Weights of a small transformer language model: no biases in attention or MLP, attention and MLP in parallel.
MLP neurons of a small language model. Each row is named by its layer, matrix (up: input weights; down: output weights) and neuron, and shows model dimensions 570-633. Each number is 128 + 24 x the weight over its row's rms, rounded and kept within 0 to 255.
Before each neuron's rows is what it responds to, as a language model described it from the Wikipedia text at the highest values.

Description: Nationality and origin adjectives. Nationality, language or style adjectives before a noun, such as French, Gothic, Korean, plus word-piece fragments inside place names like Nicaragua and Calcutta.
L9.up454 [128 105 118 119  94 172 148 135  94  72  85 125 117  54 138 113 122 137 158 122  97  88 117 141 115 132 126 120 157  94 138 129 172  64 146  98 139 101 147 134  99 165 124  91 193  63  84 137  90 110 121 139 136 122 134 107 105 145 140 106 132 106 118 102]
L9.down454 [125 134 176 107  95 163 147 125 141 169 112 149  94 187  95 138 119 139 132 139 125 142  98 124 157 136 142  93 140 118 125 118 122  56 115 137 142 187 125 114 143 138 156 167 109 130 116 134 158 119 147  92 110 166 128 119 107 122 115 124  94 113 132 121]

Description: Mid-word continuation pieces. Middle or final pieces of multi-token words, mostly foreign names and places (Kaposv-ár, Prauser-ella, Nieder-bay-ern), plus table party names like Labour.
L2.up878 [139 152  63 117 119 123 135 125 132 148 170 129 142 141 107 146 139 122 125 142 133 155 145 107 131 121 136 147 114  68 140 130  98 143 131 120 151 136 112 148 151 145 135 159 114  92  88 136 136 120 128 155 130 122 128  89 120 138 125  96 115  99 130 160]
L2.down878 [133  78 185 128 152 145 127 150 123  85 102 143 103 121 148 118 118 136 145 131 128 112 127 133 101 137 127  96 141 170 120 141 155 157 116 130 106 142 111 109 128 122 132  85 132 158 164 120 107 147 124 107 117 145 131 142 149 112 123 134 140 185 123  86]

Description: Mid-word continuation pieces. Fires on word pieces continuing a partly spelled word or name, strongest on the byte completing 鈴 in Suzuki (鈴木) list entries, also Delin-qu-ent, Bre-wer-y, For-get.
L6.up1819 [119 109 119 107 139 138 102 164 156 116 119 137 117 165 119 141 182 155 150 106 148 159 114 132 145 124 127 131 150 100 118  98 144 165 111 149 106 121 108 118 117  98 139 144 115 133 128 100 173 120 153 119 157 101 100 106 131 145 126 153  82 109 134 143]
L6.down1819 [156 152 141 129 114  94 125 122 114 103 180 119 113  96 138 129 112 169 126 135 120  97 108 138  91 138 125  90 105 149 173 137 132 145 211 114 124 153 134 152 146 129 132  70 128 138 123 153 139 127  96 153 142 152 136 141 113 121 152  90 145 160 137 112]

Description: Place-name word endings. Final token or word piece that completes a place name such as a country, state, or city, e.g. Braz-il, New York, Carac-as, Indones-ia, also commas inside such names.
L6.up326 [108 137 162 142  91 112 116 121 102 104  98 133  99 136 137 128 111 160  98 125 117 157 177 149 124 155 107 123 153 127 104 144 120 139 210 172  93 120 154 128  88 154 105  96 115 122 115  95  94 124 142 106 144 187 127 128 120 100 138  92 113 151 117 116]
L6.down326 [139 126 125 137 133 134 147 156 127 133 152 101 119 103 148 148 161  77  83 155 123 126 120  63 115 145 148 137 107 100 138  82 134 143 114 150 173 136 107  96 167 109 137 127  83 123 175 100 118  92 102  99 116 124 141 110 182 135 117 144 107 135 110  92]

Description: Mid-word name fragments. Interior or final subword pieces of multi-token words, mostly foreign personal and place names (Gas-par, Emir-ates, Naras-ara-ja), occasionally verbs like renamed or merged.
L2.up974 [144 120 126 137 126  94 112 134 126 123  99 138 142 110 128 170 131 115 117 135  92 126 118 126  75 111 136 152 123 155 171 118 120 159 123 146 163 169 121 121 157 110 141 155  98 124 136 113 167 137 161 154 156 110 100 133 174 157 157 131 138 106 113 158]
L2.down974 [113 145 144 122 120 154 153 107 131 133 132 100 116 125 125  96 135 134 133 118 170 149 167 130 180 178 137 123 137 101 103 123 118 122 121 119 103  76 136 133 121 140 131 117 173 132 130 129 116 122  97 113 102 135 143 130  94 100  96 112 108 109 138 134]

Description: Mid-word subword fragments. Second or inner word pieces of words split mid-word, mostly names and foreign words (E-at-er, A-im-ee, Ta-ich-ung), sometimes ordinary words (folk-way-s, anc-estral).
L2.up2207 [127 168 115 163  83 131 181 178 139 140 146 116 159 124 101 177 128 163 126 126 152 117 125 148 135 102 109 142  74 121 110 142 111 132 137  83 136 126  81  97 123 105 134  85 144 103 162 150 132 122 152  99 156 133 108 112 140  95 142 129 129  93 136 138]
L2.down2207 [122  91 109 123 140 113  63 117 117 130 112 136  99 141 146  88 126 113 155 132 118 109 143 119 137 160 124 126 174 108 138  91 137 113 103 158 121 120 221 161 144 134 134 174 143 105  94 110 114 154 109 157 102 124 147 145 109 177 125 102 124 158  97 139]

Description: Place name endings. Final token or word piece completing a geographic place name such as a country, state or city, e.g. Uzbekis-tan, Abu D-habi, New York.
L6.up268 [117 125 162 141  94 118 135 141  87 135  94 126  76  82 162 113 137  30 132 121 146 113 128 145 149 141 140 133  97 113 150 142 139 125 142 181 148 156 143 142 118 129 120  95 178 124  98 124  97 114  75  80 116 127 105 135  97 117 144 147 142 137 138 127]
L6.down268 [120 124 127 118 100 123 103 116 158 128 147 152 109 111 128 124 177 135 124 143  95 121 110 105 136 143 121 128 140 162 131 138  98 160 113 102 148 112 105 104 133 110 138 144  95  90 125 145 170  98 137  99 160 176 145 132 148 162 110 134 127 177 128  97]

Description: Word completions in structured text. Word pieces that finish or continue a word in tables, infoboxes and lists, especially country and nationality names, e.g. Yugoslav(ia), Argent-ine, decor-ations.
L2.up2152 [131 139 131 134 112  93  88 133 123  93 112 174 126 152 113 108 115 104 108 141 156 157  94 164 104 158 125 123  99 103 136 110 133 151 105 131 132 163  97 137 127 129 107 145 121  73 149 144 131 134 143 144  98 103 135 148  97 134 117 148 147 162 120 142]
L2.down2152 [ 94 119 122 133 136 138 162 135 120 171 152 101 126 107 129 142 149 138 146 130 104  95 149  99 138  97 124 112 127 143 121 136 143 113 143 123 126  98 153 116 114 108 144  96 127 169  86 121 121 137 109  99 146 148 135 116 148 118 137  93 127  90 149 140]

Description: Mid-word name fragments. Non-initial subword pieces inside longer proper names, mostly places and surnames, like Sa-x-ony, Mc-Car-thy, Ka-pos-vár, plus some split common words like ex-ac-erbated.
L9.up1706 [120 132 105 140 131 102 120 141  92  51 134 117 113 112 154 145 143 140 146 140 181  69 126  86 150  93 145 132 129 118 116 121 143 132 160 143 139 133  92  97 146 134 138 107 117 100 154 133 126 154 156  87 127 157 115 135 154 111 144 134 142 134 130 163]
L9.down1706 [114 129 145 128 130 116 144 159  96 166  99 135 126 126 112 139 114 125 124 102 149 138  84 115 173 120 106 104 138 122 135 183 101  98  87 143 101 141 133 134 136 137 136 134 140 113  81 137 137 101 127 103 107  88 160 104 125  90 180 136 140 126 126 147]

Description: Mid-word fragments. Middle or end pieces of words split into subword tokens, such as ble in emblem, tal in dental, fu in malfunctioned, plus occasional plain words like character or other.
L2.up1256 [101 116 110 122 107 149  96 124 103 115 107 114 157 107  97 106  97 148 134 132 104 111 128 101 117 143 132  93 135 101 117  81  97 166 152  89 139 136 141 111 138 134 128  76 105  98 149 122 146 147 113 129 160 139 135 166 124 115 138 125 109 153 124 114]
L2.down1256 [161 118 128 131 148  83 133 146 164 127 136 152 102 149 159 149 161 117 120 116 127 116 129 160 137 105 129 152 128 144 137 189 133  95 102 183 106 116 137 148 118 126 125 171 161 138 111 119 108 108 144 121 106 108  94 103 138 112 116 112 157  90 117 131]

Description: Before-name positions. Tokens just before a person's name begins, like country codes or separators in sports tables (NED, BEL, |) or titles (Representative); also final pieces of surnames (-cu, -ro, -no).
L9.up717 [133 117 109 140 132 118 115 192 117 141 115 141  87 104 116 123 118 142 109 162 132 122 120 179 128 130 144 134 138 131 114 124 120 133 129 167 148 146 125 118 147 147 162 126 166 120 147 101 127 133 136  90 120 111 163 132 123 135 142  87 135 157  62 125]
L9.down717 [103 113 137 154 151 126 170 117 137 116 146 163 177 138 116 106 121  90  96 102 125 121 156 141 138 156 136 159 171 129 104 142 151 124 117 118 117 134 141 143 117 102 146 110 144 140  75 116 110 136 141 118 138 136 118 120  96  93 136 184 110  83 155  95]

Description: Inner word-piece fragments. Middle pieces of words split into several tokens, mostly in foreign names and titles, e.g. Pa-sch-all, Po-z-oblanco, Pa-int-ing, consul-tant.
L2.up1084 [150 102 119 146 129 147 129 137 126 130 128 131 116 161 127 103 161 141 128 118 137 148 159  86 143 108 149 109 110 126 127 114 103 110 146 113  87 127 109 177 112 111 126 117 116 171 162 117 140 148 116 107 122 125  81 157 165 105 107 140 121 151 168 100]
L2.down1084 [ 95 163 164 109 157 102 112 127 123 118 132 145 178 137 150 160 123 105 150 122 130 123 132 143 103 157 118 122 146 122  94 142 129 139  76 116 213 138 157  97 163 155 134 125 158  77  97 130 145 120 146 115 130 137 159 108  78 138 176 105 112 106 115 147]

Description: Mid-word name and word fragments. Subword pieces inside longer words or names that need a following suffix, such as Bibes-cu, Lucins-chi, bre-w-ing, ign-or-ed, plus some whole words like tower and interest.
L2.up1914 [161 111 145 113 133 141 156 156 164 149 189 149 141  78 123 182 157 158 117 116  94 111 136 135 108 105 145 125 155 134 108 113 153  87 131 129 163 167 102  78 140 126 103 120 142 139 133 136 137 163 108 137 136 124 127 154 127 160 135 129 155 146 124  95]
L2.down1914 [129 145 110 145 118 106  95  96  82  99  78  96 123 190 130  86  82 110 143 151 143 115 111 116 156 145 110 134 111 125 142 147 106 164 124 122  82 107 137 156 121 139 144 135 122 122 148 126 120  77 142 136 142 133 111  97 108  97 139 135 105 115 155 142]

Description: Mid-word verb stems. Word-internal stem pieces of Latinate verbs and nouns that still await a suffix such as -ed, -ing, -ment, as in comp-li-menting, pro-pos-ed, disa-gre-ement, exhibit-ed.
L9.up773 [124 104 159 156 149  80  78 116 155 162  97 143 113 173 158 203  75 128 145 140 151 141 149 106 114 152 105 105 163 149 132 126 128 140 115 138 156 134  87 129 137  89 118 121 125 134 176 136  86 169  94 120 131 133 132 144 165 125 132 117 151 151 140 152]
L9.down773 [106 133 101 129 147 133 103 119 127 114 122 107 150 180 130 125 137  82 149 127 118 164  85 116 108 143 118 126 108 165 151 151 108 108 116 121 129 144 127 123 118 130 107 132  92 127 117 126 151  97  83 117  94 107 143 142 167 117 112 133 116 108 148 107]

Description: Predictable phrase continuations. Tokens that complete a predictable multi-token name or set phrase, such as "Em-ir-ates", "Attorney General", "free agent", "M.S.", or mid-word pieces of proper names.
L9.up155 [132 105 171 162  93 117 154 181  98 101 127 150 124 166 153 158 126 120 156 109 129 148 123 116 119 130 113 191  72 101 155 136 164 145 128 150 125 145 134 124 129 152 122  99 138 105 139 101 126 126 102 145 136  98 108 137 104 143 174 143 153  91 103 134]
L9.down155 [125 105 116 101 152 112 119 122 134 142 144  96 138  68  99 110 128 117 105 147 120 109 126 155 150 163 108  97 143 149 132  91 113  83 109 111 116 126 120 148 133 173 195 105 118  77 142 159 149 141 135 141 106 132 125 139 148 158 102  95 139 128 153 120]